config.yaml
d_model: 448
d_mlp: 1216
norm_place: "peri"
parallel_block: false
lr_head: 0.0107
train_tokens: 813200000
MLP neurons of a small language model. Each row is named by its layer, matrix (gate and up: input weights; down: output weights) and neuron, and shows model dimensions 304-399. Each number is 500 + 50 x the weight over its row's rms, rounded and kept within 0 to 999. Numbers have three digits each. A neuron's up and down rows have the sign that makes its largest values positive.
After each neuron's rows, "fires after" lists the tokens most often just before its 100 highest values on Wikipedia text that the model never trained on. A number after a token or word is its count.

L2.gate1156:553505491532511568484558546543537463608371541590482465549429601426470453556478465473443434498424557465520385443451567437515451451501497562424492486447512444495493446472512535386555498557473473534522530588561471480439508516514542420478426435537440537531525481530520408528464446512378474509
L2.up1156:536525475498508492559562498546517533494471448577540502432626442539483591508564487520513476446451514571479503553417493602468574500519441487549532477507563449502492487476448512486527429415442485502502539549551529560536445421570542520563468573545471584463448485449449603533556555424452549474
L2.down1156:522487453536454541476469509408525532552561534512500544436492497553534549549466452516482538516498533517415545607477547498534488431508522457507441553458443479435549498600491475368512526591502520513537535483429512544480589547497429519451606455473438518472494530506519484516591517632581513519
fires after: "\n" 47, " |" 6, " 5" 5, " L" 4, " 2" 4

L11.gate409:544492418453464499446516570548471548539476481492513586488451523544419482491525462488480462445591364524559494507492606465493526482433430534443431500567471477512543495549507493407504492403559479519456470467503487582455471485519483553524484477446591442508437544553479419465485495451486489502
L11.up409:495596506519524444511442414452511451540537482512366497565517445460537448534521504456539533505535373544447482471492614400540528593603517585480574523397483507453476435376549537576562517477590468516517505453527506453562524555511451453445559524481501573576511562420527495456442481442579519509
L11.down409:418561454473476540594521526494522551494512498464543563448529488463540499494559514552480458562529509513524538491491580496518538510465496555453527438554477510503538477433457389470532462458398486474455518590501544590466518462464511525523474486504483502507465585575513522559511519541505548451
fires after: " |" 19, "|" 14, "\n" 12, "7" 9, " et" 7, ":" 6

L8.gate667:566486507491567474541476501536601575511599483514601517487454619491538394469528458441509574412497569455526557496397522448531408536522487411479447481566482407504531501574429533485508466510569513538589440513417519524498522520426511510532476465473549535467447404564518461495470465505471487453
L8.up667:522460518416471465467569534527457491576450521515509636461440435541476397488468493502467532501537519361539446562528526491503419461486568486527551551627524483431479490605488574562406515440462574505546483559518458499455420393417464594402568555615539475527481548476498552474435420491477407577
L8.down667:602435492430475452467502503537517580458480512586505429528471481494414514508491433508553518497466530502499547473515499593557498445474463509508555535463376492516467474430519507472432485462498463492429571520577501508482536556529389516489466425498609583439497455410484457505356504550571502555
fires after: " |" 24, "," 15, " by" 7, ":" 5, "-" 4

L8.gate916:492521477451463463586488434535437540505537477551461498443465511482477468395484435595492459556567582469511502535428598484576612515442472477517470525545412541477527606501480558480485472557460463459578561496517552522467450420634480543510417547496540601547545488508570447512453563467454487477
L8.up916:511434413588520522541597491483539479486468568473503460541545581549448401546509544486526546467568524543506355527413510528445497449547433507426477552478557473481575413499505524478522482522495500476546436424559367476484500577637416470503476542556489515452424437464447456517496407467514469491
L8.down916:532503431490462419531472552472437519490618583563472399433541517492420512487519500572463474502506459510470549566470558507503599475473604467477525529547450554540477578490556448423469471505535472508488528555584459520457519529543470516431429494456524571497488518463559515514478592594452526520
fires after: " |" 22, "–" 19, "." 13, "\n" 11, " director" 8, "′" 7

L3.gate1117:508522467464577559504498531485473508589481508537469593595512472501501460560464504587482472495500549531584554445517429446468427428565525454497513623545601470433553542463508479530485512516486474533452467484511459493498591450395493457471465539474505486495461527514509399386443514500489528516
L3.up1117:462563540469492529581524576481580480547536477463499505402612474617508472486441523477484519438476469473503444492578507521558570526547509402480498440461551443533453486486491525525518510561532431528570444570503571544558565380442496442533460516445552533538472566496480479559559471426482526548
L3.down1117:571589509525491452502444595550535450475546471540508473587429494503488503508491548450529455540491526502463582484477529544484502388492500591504517582492559495418590471497568507478519541527511520498436544488551520435489523517434527522507560433455511472539466463572458555439436528525448536394
fires after: " |" 28, "\n" 24, "|" 7

L7.gate91:568449538503442454476501497436475537475527451466456516413533614534516478535586476522536495557532535468487569509410588524521426406481525429530514472449549493494481479471497557501473531498435331512530492578466525543488642526435459464438529600579437633513449514403540441527540480457490500481
L7.up91:504543541432529518426546484517485472479589519575551543581560579528501509473507590502481488521492561499494395533540476618596493456602488455483480561479430443489414500499593515501423440399536458450567470582525444572503505447487400501530490394517528441663488545544490521441507473548532549469
L7.down91:503536580469481462442492497506553518537522464527484435486558509481481535449549442573532521467518456503483479452520472548504438499555518538557561432514483467476381541470402424536503563555479468495509573553558472516437526488403403509509485547515499524551541458438484504589503494468471394478
fires after: " G" 29, " J" 9, " Z" 9, "G" 8, " C" 6, " Q" 5

L2.gate517:443600527486474591455428479431531379544395398580464477481535584479523439523470397494434430447561462539517482485539562510576464477517381438503572502539534480482535464456480536476442483490464542490515544489409472452509467491472419522474443521513466452563454487488441451487484564557474423561
L2.up517:473571508534598589369452448436486455484424413582510449474578472528484522532421487485493415488478425566480543367502516534451488488608370527508598564509473489465535484444497458527553456518471475524508471520531555486494476429493404488511548535470533474545486460441464570518457433488559512596
L2.down517:515430409526556506457532502448507534498528430512562565456487537364503568582503490508530514462513562522478519448440481543389493525480456501492538474530495529522537562522504460604529415468583436493479481479508514467487525501548544534451542464494497478555512548426610490470461392548498482492
fires after: " |" 33, ")" 16, " details" 6, "|" 5

L3.gate224:487575546435438466476562479536493553536545481562522453541520462559494493499450463560507440536425509478545373444526502491533445443438543474563525539536520470483546453502531490600519548517469435501578506523458519516558452469431557552508388484529454550524462417526495340531495507495466569510
L3.up224:482547528489516492504487567507500478489523493537467574578576488463433499510572465468484425385525463421558456483485425452565554484444498448511458535528437506459493564497498518515482568522614466574547501531531482450458514521474396485516490503558587482553588464534492473415501492465455559576
L3.down224:468537555428497524473523455543421627540476483514529382460496474571491549552484558476555526638413561569501401532465516528604476486458436562529599552511532535521594456557496576482450469547405541471579555505463481547582457474471553561481468456477456549486464465520503427480501552557514521406
fires after: " 1" 31, " 2" 17, " 0" 16, " 3" 12, " 4" 5

L8.gate350:597482531553484605492460577519496544452557509485482539566485437509559465509506538455568547454422459473521446443530512496467575476538521464514478419581549518475572505513376535522515516433505507493450501446514571448500380457500415532572511510440527555416451449490538397452524485443513487460
L8.up350:521440541532459481464421518480462517557460522550565438579408516428550394461548567452487517467535534481522538507527553525455462507490511482562464415449526436545397474493492532453498516480571534416495504462543462469422548540517414579475544515534469559414489431534540491504549473598433467520
L8.down350:469556530529506568538515455448449525600576506444362526542455538507499513575483447495498471461449545478465474440458436488432566548542452502498486452581558556416541448560432391558520408488469502546474432530566480537624460538441472437547417521496543535543528416498428472495550528469538411525
fires after: " the" 23, " of" 12, " in" 10, "he" 6, "\n" 6

L2.gate616:510478440536473463507448520442506472555516601572437507515496482436482510544454468554531400470458457464490425549498455402473522478497623454401507507455434434545513474507516525553430472618545522553631574557448516441551517540530541503492459483473505512472451447492465442495590490436505541519
L2.up616:522460461447497442631506534445438522441423535360424451527421610537485491488537520451481546487484445549513490579511435544491531452436536463463493527459542617470471430456504530484526512529523538436425507465544416517562513534522487538443506426489533511463529532544539502526555520550479540552
L2.down616:472446558505402595510453482537555475618585514486449550468533526551496504578473601527506430561554551526528521516438437540561401457536453493515495522505538428537527506424534378495517500473433514545566478511514560531439426539541524467575520528579565447564488539542455417483463491526474565519
fires after: " 2" 25, " 1" 23, " 3" 16, " 0" 7, "." 5, " 7" 4

L6.gate1082:500574446561568519500593477581549549565422514497594485449533483516526475476550528462519599466569541356499555479487470463555533538536467420440427520472558444487455568543633543504484450448452522524586524464531469509532517451399538481480492459459559486496493432497485590528578436433511497425
L6.up1082:451506520496435414563473532546488494515467536480502558484519509521433617543510468480531433565466471483508525481555448609478545473479560461600556528440499477468476482567508531561504509547509566420544422559427456431522526499540548431432523461631499564547471500454521550535508401507491488612
L6.down1082:561458504532486456479568544469572595477500548457492448542517463545492543528455471469517425515556564488577450456574449432540481487458449484445538422491559516569510511560515432532593554476582520482491559500536491562499465559492639513491541543517530586519558451469557589479626538533409466481
fires after: " |" 64, "," 5, " the" 4

L6.gate224:446483525510446470495470411523551559496468429534520447466538488544432431486523460393454418471506449473530540438433464471547611536521464450416531391585510529496496499461512503529579452541435479588543550547393448441525478535549456459537539574491488469494471426478517355453552582470502439430
L6.up224:576397485443445420512470482516538479473452557453520496493471510408422561503463511502560507532448424566529538568397519490495477566543367422481415473462541465503450379517477476556521411510491471529591453576530503394450534533635468450522480459466487504531502507538498532576453534430565445441
L6.down224:432499497482490533465541576495519465463462480561428553518535491541501464426459525500522498456462585394516486543546554530538514467520454453476456454487491538482517599451504588430527604548538560476517456534437402591461441531534463498466516472551490485429491507551453457496502565524478526544
fires after: " n" 22, " R" 11, " V" 9, " m" 9, " N" 5, " l" 4

L11.gate1002:480508526432519446516542514591499517502515552509483493502526501496461512559501558604456445492407439481582463562450560526502466532581481482434514603500571517573533483497488532553512584393443532491497504469587494511500535599485435490521486464624572491422459512531495515479525540582516476603
L11.up1002:492475431590471527406442528572445449540475541420517504442538564406488517539415391572527519508538475447420562506532562493575502484568475450473456532390513471402567459519502520457484466456524528528531509568499523519435504559552542576559599435571461485487455510484551492542531469432515526552
L11.down1002:445533481442455425546510458497516486461575525485522461513435375542551497561545541450442431439522596510454500437501521576353463497406463361506450477504457514486481507521426435473445436507571499494527535453566494471512471554553458516424469489459500415482496540495471563521474568530500496494
fires after: "\n" 44, " 4" 5, ")" 5, " |" 4

L6.gate529:500577449547494505512501467514555530480464501508546475393456551521436482598545528503472544358606548507550457534453583490576471473521488419552458506527595466434552547490539574500519478499573462540512495509575452565509529486456490566421469390523524530505513472454504465478593534534380471440
L6.up529:451530589508409386476433490545478514635566475484521482513530494488434463496501484556525567607490492426474481546502517574498422510494530407493510556552460527530482462559454478478551505457444509467517502552560556456573453413574610577467570478515525456446604601543569527456558545506457539492
L6.down529:519429566498488544495449481505475523437549511540577600519395463508497555586454493496369437503509455436580594540643522628476458508587523577566465571599440530444498546445492497495456483481523593552522465436518551486536427481584537617425559452562487493478505557519539453487468472380523571505
fires after: " |" 38, " D" 7, " was" 5, "," 4

L8.gate895:443437499532467483439501596455535479501457460486512531483471473570380517675491574549455436504479486484506508506467493463508503500526516472601498500460560536459387555462487493448491494544454549516434509543623535551436419383385516478446500526483483445507511531597567435535464501583522623456
L8.up895:412491441542414504422498476485392509453318554494574434497574581479502597480475484436546493449505524462435485568518484509484562563433465525487431532590491413458575469502495526541558494423524551483524614478529454492576458521505545519560523557446556418471565524508455532500435440583459517589
L8.down895:522513491405442397540476480459600460501477476593451465510402501528518475477572562536494559537572461491523544474475474489545477432541569551518497603401449519524532628488488492470490477580542578481523436506493539527399462467544470472426438432507472490482470516412436449501420607518450444447
fires after: " the" 39, " R" 7, "," 6, " v" 4, " m" 4

L6.gate512:557506511435608472458571480479522534527500485556525572519547534452500401528446447518481563588564602618500560513411568560552444488545508441596506497551459458497419512541542522548476560475456456512546546495513483530514502486407429499596579446511461498516508470500504544478591564429539416475
L6.up512:498599459486525512459503472553480387549455511538509485564561450589619485456412487464436461525489485417511508472441560492581512508435523517478451466434467573494490550463579509633490486523547437390549518575487518523524433575548543572529509493549496520542501440500546561553496427453517517506
L6.down512:528497509497544522479532520456524470517524514508547454546514594464484475508510508543549485524541479537434542465487408480504442431445498452518400492444495432588525471477541499509510505450480509584570484530503504450474566564480499587585542552438499395551483450481469537451478515567519504482
fires after: "R" 13, " W" 12, " G" 8, " V" 7, " P" 6, " Q" 5

L8.gate329:491607491540562501424566566450436481583510547583490587460610515542505496576495497549549557486521546495511452540503490501606456449494464557477512413463448435564511525508510512518547468475487491548520547471495551433507580580507412378486427442582385522528604463448456525476478506547621553498
L8.up329:433482452522520496503470505518565477486476454450528493598476527432438500514508534540485513546503521556549536491539411538532438589425484472549497491389627420458457475493524465549522446553451476485450526518520509504506511491419528474579606488549544560536488649467519511561519465607568508555
L8.down329:531549451382454505541439478529492588497460475525471469572505521464501531513550464556559449450539549479506462446541512474503513498617526536471504479586461576450622426516428411485468546556556477466448531514500511489525445464477527538473462555457452432512541515594462485486478415522514447472
fires after: "-" 37, "oup" 11, "inc" 4, "ant" 4, "ong" 4

L3.gate802:500540464448520508502627475510526603485476454533551480470420511524591636557422506530546526371412529498492454451486528460535520565650529478567593533508509515474480513480533516422551517535529535544461493473520525448584484482470514505510539569533538472535491554487464467530502473522528517535
L3.up802:471447506560631477506446520533535543433564504452543375521511490495526526536420516527504514463375493544403459573491491494451462434514472465578489446432540426567623536517566468502462537494630495477557477527572581535529603435520457470516524451552558463506478479469465559483379457421509613477
L3.down802:475467522530523521475520459475509385567570569473478565479611485541466407406561484548519489518529443386482519469550578509540567438469481567451434484493490520546491484473461426502535478456427546532512493527411488566430439534410519572473496394429514465496491488536572502501605560544499470494
fires after: " |" 39, "th" 7, ";" 7, "." 4, " has" 4

L7.gate1183:520468438529524488514499527529510470499490508513626469517456459461490536479513509508540442512519568492537491516495523534513482632509533469457445535529554548440431490477509530595542495554532485473601432502424485508476423459448490476553445461483540447489459526500529482518481546604493552419
L7.up1183:515505436539578543541556492436613621513504526573574593466502507418503508540504418514551518505497550511610508382577514526481486454453501467434461481499599421531508532487401540539488493473463444477406478425515478485500507476444574495427531481567430424493534590554584562494513533499527366526
L7.down1183:390444573465476562545558473565487513580506559591565452448494484528471533550509559449542535520454472500435504539473579543421498440413547429515461507447449414450430469464508532455545425464478510436434526520565442468554517626654450561527493510460433566505556511556465578495331390428525471474
fires after: " |" 22, " (" 14, ";" 12, "|" 7, " \"" 6, "-" 6

L8.gate786:418533608563494446499502583505569494415510517507519442481483574470440608524459488575514534528556560506556467458446503422577540466473485444444434573529549418454433466446511484506536488567597425505469519494586477518533425504437422509515481559486551574555573526486472360501492529491482527551
L8.up786:559503483464432550521594526487449446535490533621516552423535530522439479524485500532486487509538474505512506490450538575502556487452529518524451569489500487672507426502518559603514512514578580470528560517440503505518564451438434542475543499457460461522525390443380589435544497598467454448
L8.down786:515443565549422481487431538550519479589461446522570467466601441538551479496472503542503457586505516489610435479443562488531485511492523515434485465474490579514497495506447458520500497505568502480464462498525527437553594489419376521463490510514530500498490525506556431613537562540541518462
fires after: " M" 25, "N" 13, " R" 12, " S" 10, " T" 5, " E" 5

L8.gate306:454493487616437464459460530494513404519489452549513463528428617436493539526427398482539495461482474496550432478480509512501435471520588523469516455517542480433479496509459644526468519498393384503483553478527524597525469450503597486485520480521464433404551607436473529559446490495436452510
L8.up306:464430459601498489457477498470562439568422477437595522432574435467513478536480514447536480420479490432509408528576448503549573481434511434500495519434528451552464529459504456602490499563547452537539512493547522547597509528460453498567442534567573510436474445559603595533554479522441603499
L8.down306:555443488393550470552519442509464481582526551537473521542512528509476487442448562491470495555499464509488528595508526466490554437415497512527461461475598516516495488541506499473560558499561541464499521465433566466483604462488497572455447398479483529537490431427450411510423581622540471500
fires after: " the" 33, " in" 27, " to" 9, " from" 6, " and" 5

L3.gate944:480583446518541546428529491554485386558511509573558503515623482518403546493436493486555513437454547443627482542501512411471497541411518520483490528546512371466536539541436571515484540530585527499434496580540456493507631481502538534473443512520481482551464519504469373570472591535430485495
L3.up944:507542443456496480465536573470513491592433487551604547549598496414420486583409490496558560636501501495528489459520485524445501421445534614515412509532487432504513569573476427551464454488550456422500442669513493576474496488484517499538383580473614573484528485520576429471481452515426421502
L3.down944:455476519407504448521456523486475617474453474393411477593483586521589472594475615546502462567463512498502553475468481538544535482524449537469512530502401634553479490456500479466468459443415559484524423511474503546538424516522474508428596464525396537447515467575536510502529471501517574480
fires after: " 6" 14, " 2" 12, " 1" 8, " 8" 7, " 3" 7, " 5" 7

L8.gate665:551472497520410459546537468437500454541554551519416465465490574462427555486507515501547523466560587445533453529468517495594509465489469449507496517529444579554466518455547497499550462477542463558504416541577484434444556549548479469489474464419415540532472525445494457454505525450560449427
L8.up665:362503451520455494485543505580478496549478451518476424526432396477454525432517555416519615379541572465542425448426499510474513471451396465403518522455581494497514523550443465435482437451545449563533467384507501536482470478583493505569457522432479538466568522526533546463455512520503510490
L8.down665:506412564476520488569446452467529544565498521524432468459437510513484490491560497401441602448523497492658526569437625440514496437459516508514499450557544573440419527530505459433484461435490438567562503437477559573424422434437470559514469552553419468571536527554531580452578525420505620561
fires after: "\n" 66, " |" 9

L3.gate582:501550360572487503442567546483449532545440504508527600420551519463470500498558517465365441455508477493556476525506490508500517491447483450543465522455466550472530432509499540502475530562615561550623459515442552455474498558404531478512517487495397489446520477588538351490633547580495505486
L3.up582:468495478530474629524478604531505547559498461484489587455507574472487484571503448431495575391485529540579547508526429489459538507488516516459506464517455496504402503432470475514537374504521607406525552543565551552374450530513505484536471489463493514490437473539494537418524519498487576500
L3.down582:535438554440476430594450544513490519519466534478465470539559435457587547514526595434499531450625457436536574481577535550472462495536532430574511439513518466491547578521467523490482462437501382489395422535550434493459579571402510507529570425563565560499624565441554627486535471450482460449
fires after: " the" 24, " one" 12, " a" 10, " T" 8, "un" 5

L7.gate991:503576559558496533531519562582510450456552432480536517465445541459492484618459478515498512574576451447535453566459522535535484534423532638478466540516560463382511402446434564481406528479490482463443437527511479444463471481477387491503567513530544474518568487465459437475494499573468477480
L7.up991:528532423554445470440543445519551411494460433500509459531467551478419437476533469510472517500546604429425440457491537557492440432526426521492501493485531470506492517509526583568535546493532534552513473450549542579506521455511589469477446564492522527547534485567470553566605530479530443498
L7.down991:475539516444522497462537494516463540455514501447545492453551455475470486595547493496493537527431451505537522516559569477416519458435500491536488472472548412458556512561499550446495594574470451540473473627542485349454504543411515466498461484518517452484527534579590392495442492511479445540
fires after: " W" 16, " C" 11, " E" 8, " S" 6, " P" 6, " L" 5

L3.gate254:508561453505511476544595550444485577582478454505577506473490514537419426502516457470424406420407467505595428619483569549532538557524438488546515460448483582566491536505487619471545428491511470602493539479488503494519481490536488522478526513413421507457438553496484442426519451404429513526
L3.up254:534485523643481469564599537487562543547572530503413538449446430504515559479484621477498529525492412517501487560453474443448405512592499476484525536552500656507445452459554520482541393429459500501564497534477393435430564462623455527554502449488547475414439560575529518468508505578447536498
L3.down254:448471485450496536473489433543539487559553555421395477488508412539582529477570540487536563487554563462457492512474536455413397429547513469557485463587528525437480398512484460423516582419558543412447558497592489448491565521464514524606516554528504460488494516532620560508540456548467516503
fires after: " m" 17, " t" 10, " T" 9, " R" 9, "un" 8, "arg" 4

L2.gate613:485400520484517424488482492484473559535532524562427509477525471575581462503429545560460525450506513462494388479575532394499434602454462474433533489441541397442514428516533491513493611437388536503585472433528453533544471543508500579514532500491562464479516465504549552512583546594524490475
L2.up613:470532529541448432479530499445512582503593569466410522472501477450504562489482564507489426457592513525446554526450409478500447471498490445509490498481438470474516532514450471508505407443455510568560561601502563573390496561490590463479554589499542440533421522457463410516520435502566535518
L2.down613:455520483505502523552439478555540365485511420434595521460487550489416492501536468492510468487513414435504512526496452632601551474526497579507491514533491556587508518573474494503429432601562460404496454508528504466539507362492524466522442493482385565444575544595497615465444506427565502562
fires after: "\n" 27, ")" 22, " H" 4

L3.gate915:515468521502551519547369623572452547421447480575473524471527474457500643488548545494489542504459453490482507526569561434571501570618435554480607503498476471518580533450405484571501450412589510530435450503516454404523546376500545511511466482509523460466465431531472543526540513506605512577
L3.up915:603447584524428483441527472540536568490568538514534552510491446502461439441483604503496537570547505553470429544503522427531536478439516540448483485440530487481553567486503479489539496451505617469521527513501630568532491443515545521491417486524551588535478532491514561458525442490544482457
L3.down915:500526579472470500437638331533558457551488542452454466570602410532559466522448488489503518566490559467558497483430428628518494417316524516536459477473502537470442492492553549443449526542528541563558522462513506587481469444507430466472543475524556501462434548492527481417486527519411539463
fires after: "." 30, " M" 7, " ." 5, " |" 5, "and" 4, " Min" 4

L2.gate1028:432503493506476582486597582469440469523466575575448591504528462548511523622502495564537375459476522461559418525552481490541479622556464496495574553566578432518503493416587507496558475518400523517472555490542497504461502475459462446447532546493514521501471494549516489442473396473454621562
L2.up1028:515513602452529565495459526486557417468484477511469493463446462530356385452529473478490525515566424492437554482596497493457495481486529474440499479514458450439441474541480505512434458527571613431531471549513437462451545463519502441529526455516508514502499538406627504528551451537516475491
L2.down1028:501460445511463409492430446487470491570540447426581507549539554491568628527499532453541508580499443475494471454386477511570494449514495578448506444471540563612503506520437461497585546524481410430465433511561530429570498495508446559529461575538506489461493476478509429478468563457478490424
fires after: "\n" 96

L7.gate66:424522463504461545514508461478505502439553517499496499470601512492530522596475488524464481448542540428529532551409478564594481550503506449559406405594464475461497446538502496540447419594580486507459483532533466477458448532535380449539449506419533597549556497488544508568511555517488429484
L7.up66:439510499547422457495529426545474515542427485575519554400571513565464502538546446528609571463518491489513517470442541564569568379378501452424463425496427470488466516493479521445477569551421466580457495531505439578458467527431478553545600584580497538470460445469440525448472475554430592468
L7.down66:519467552560498476517542493504500597517520548492568499486483440433514465544542494532551503407531541530455487504501431472515456496482484458540481447472473463501459554519355457488444435508479399497526492563469428433433579499559541495551490499488535388502590481478530507440477478498425492481
fires after: " V" 12, "M" 10, " M" 10, " B" 7, " E" 7, "am" 6

L7.gate838:421464480578463450434512483470612467535534448496556446504507526530605520495556498542498482456408499379609426453482533447569453521540496419557487471501524394532492487462543511511492498465456521590519527531518492628503532549466465475498453544488543521452431502482471511444505429574545467497
L7.up838:578562457537446482553522538404480444496400595420535561444428443535463464546456462556449518468516444543499448538481519534490615482505516424498494450618468560523483437447468545572564520575505491518565416552461382583440491455501539547435422517547530511464440549532598482552505508485433555533
L7.down838:499437479560549438455458470548487577488586411492539458443480497524458531518486438493434418415378483464508414476514537499459470479542594467497585481370523426452470519485555512453494587479445479566518501450598548436511490561485462596498497493443492568538524445482427506475490449405488495430
fires after: " |" 55, " km" 5, "-" 4

L8.gate332:523478501471604510516485560550516459456426499441509439472529469523543486534619604515454565426594490510504422445470529467528485547565482482523511507522535479527524551574570521538508563586580517636496493380483514471493405503491549427421431511478499410438518386546501535580506423444530399475
L8.up332:442507479505572418486503526628524432548474456535563490569546509531501473398514512473482545495492540433413531591596554496489524493506467584468362479554458532507476458598551538456491434452575503478588541470511510530501486420487402574521482499571490517494493491534459471572588533587445481520
L8.down332:535492404409398517485407520458505480520474535566514438524549526565447507559480454561478526437496522625473502473440546462465454418538529444470516469546535501491556505520593421430531451478504484468412480529545538540463522508504501510510513432487505370562431435488500586505457474482566562524
fires after: "." 51, "," 18, "-" 10, "\n" 5

L7.gate501:528437420510534434533501559531561482575485448387589571506505528512533594469594503552487523547505479353500446471497548515618477483451531477506472500503444390505496536539466559519502564552487477514516529518494418521554536463458431505538555590521487558487496447516527476524629492507498511559
L7.up501:464493478546551534574474549506514438525454497526461518463529465450482499444538613489439515463609531584474474534522541461479563497381553537519561511516456589548544451476422509550459488562583458587505614520414463538480459525431435510475602562480419541380520571512406507520616462574453410554
L7.down501:378512439426544523451489523555519574541550433634478523498527547457471433538497539525541489543427548434517523453404477509486482499535445434557448531493572522476474504473546419416548428492461503503438487552513458440561579550411555587475424421542523503566543589534422473484406542506506496552
fires after: "," 22, "-" 9, " L" 9, ";" 7, " and" 7, " |" 7

L2.gate701:515542529522486365554573471501460468561406495568544476521483456461529477547509545584503511419476519526464549438481464474470509481481470538475469600499453481471449524529449528570492443507573467518521486539559551482544544462475450480453439476564544493630430515451502517558597470449456557511
L2.up701:500572521461558508571484502537502474520518546508432505470489491539455516482571508602500539579472444451600495407469579513455460477671501533613467524432519487574568505507465505541440482510492472522559578490439488467463401482527451443456539582567564515488454421439428482426481412386517596473
L2.down701:517410410615506520500486477451566485466503542477472531427485534489564500401522529467527419582555593537536430579497419458546454485422531479502475529493415485471513455480549370438443440376485490544445487417557495548482488501584539567468471497489470500486530462419552551501485565527473368557
fires after: " |" 59, "." 13, "\n" 12

L8.gate972:561407434639540484466582451429496553576446431485485529554522538504483505572538550555607450523554436543515503437396609470538544538437533490503460449431544541569417485444383528550519460534527513595443514441487458490613476530413506521464410488566499449456490482509453464498542488521535505547
L8.up972:541554495463453564515467476495508440462412549494580423529606588521461532493588537534517542496522540514403557510560582573533431591518458454447473559411569494447470482578580512497370510508495492470471518472567526527507486564461434429543545500470467545448579462371422431488513484496560615557
L8.down972:470411496490512396498510493517482578471537507507547493490530405552523567483458482493593459497505490405464443468521410548516574479561537569588570520564538610546558512455482527600574462493480472477521501473445419580507501504478560444517551545438523401508484489407519395508623507471527472486
fires after: " V" 15, " Comp" 15, " " 12, " v" 11, " the" 9

L3.gate1019:520607435562461515555504514470490420490565469540519607555524565525460528448401461509581487511501502505567552544504419487457566443447549497569524519460515516457495465538522525635463516550573457443480528536487495527463511445471495476500513514533631511459446523564485437479503500536471478543
L3.up1019:507531499569546506463566560516526615576533484545590435558480471539489463475527610489521575479600520473530510483392412452463549538446546507514405442544501528468409564472484485532563492462501486573543531498513518489480497497431513467405538551506494485463582516524496404526500546448393512502
L3.down1019:469389581430533545496516483533503477514493530491444485462436576464529530518516448531473423497524520468455464519543580554506464464511518517452638505537514513520466489496440416455488500518481561534453481546529519518439486520518513580542552501506474430483531522506539523498524459490583503455
fires after: " (" 19, " 1" 11, " D" 7, " 2" 6, " 0" 5, " 22" 5

L11.gate1209:439470447570535510508488516431506572420552493599521484485512559442571499538524526578501471411474467398459450433475426471459504517592393567492539522543484484434497470525421504448587531572506449477519469477553500487562541501498529474532495468433505571529441498582470455490502582507552484538
L11.up1209:593552463466446562558436549440422509484441516488477542551528520579509562584537505481456505549438517563466453540512503468485582515484556623563508486539492489466314443456446508478516570603479447452483568617500410460538559502562415610483422426396543512509552421524509487559443528477441506445
L11.down1209:494567563581437562593511367539505501547541593515386536478486424457503479537572491502524483457556522516517520412467501481455521518582428472486513493570492487473589521600476460596522550569381453521506506496563487538661438459508525434570497525603484515562392497512386469509497407523497467575
fires after: " in" 20, " 1" 11, " 2" 9, "–" 8, " 3" 6, " of" 4

L6.gate1201:581534506461524524539453558500522474449502477526435452494523507484474503480509496399492465437497522481465495522573518509570536522438461407502530617470483523487443537529477544512585502554488507494493451516510497603501489521484559502529446436419486464442461545555479478490446571537467487508
L6.up1201:421541513583486479434489528526573566558508486445499531563530437539518461491504480523642477512485506387508460568477506492611547460540462505548516453576437550459530537532465487478484453472512482544543420524470492571513533467531450502553461486528488524458417501459533609407545455446527579446
L6.down1201:540464432493542507533447506416511532493494447524449497495479534514492500547564547462447464489549517430423538535523516483505559583524375507516575548511578501531429458474537441476532505439493488437463600496472533467497532554537500482484508565443559404528484481488402445498514552553491365521
fires after: " to" 30, " in" 14, " be" 6, "h" 4, " may" 4

L3.gate450:535549491493450488403484445450586446512593515543547513516553539466567557572481494604546557545494477462523458497424502482564517474549511464496485423387415454503569537513551553489562535502519494628541558516413580566561476581430436526456470410542488516485396496564533439465534502483547431483
L3.up450:454536510551488455521497517587434425478473440429439418512413486539515427424440562486510511510504531477456612562532526501540499587434503517527508515498513514540370461549615470531460576524547502505497494583439466552577513494506429506394510531509538458516482558458458466559494536440562513465
L3.down450:522491596440527503517560469448493630520507484534541488460604531468545531525518388516471473526479550522449414340533555482427499488512470524526509532530459445465512467467420440535508470587517535355428395460528577512438502516510561597537504569439514457500516533630522543482488562520458577471
fires after: " |" 48, "H" 7, "atin" 5

L11.gate100:480582517557568535520534521513457494461508532559424367397515500458512507507533444494457531448435543424585492583511519470581479455463451474463446508428578466462564467440555526541494406605475500520568433487462521462564592398451465395404549480561516562450515500500590420598437607579482440554
L11.up100:542521536522463444567460529522496489505450500469462467505432485447483452461488522425521467447420509508513523464495535483426485503594483570504510450468539546537601480390582506545530542562452509534495587398572529482570366436505490534648502569566580526478470472466448595484448445408481637438
L11.down100:475472471464525513480582516470454529478603577524494460477547545601510466555475552510549476543496575477619539489554519580527485539476470487483452471551576561485534498418519434511506480552518674457544444348436450509532528566502488514513506489581443476467583429541509467563389580566502539506
fires after: " |" 19, "\n" 18, "|" 8, " 3" 5, " 4" 4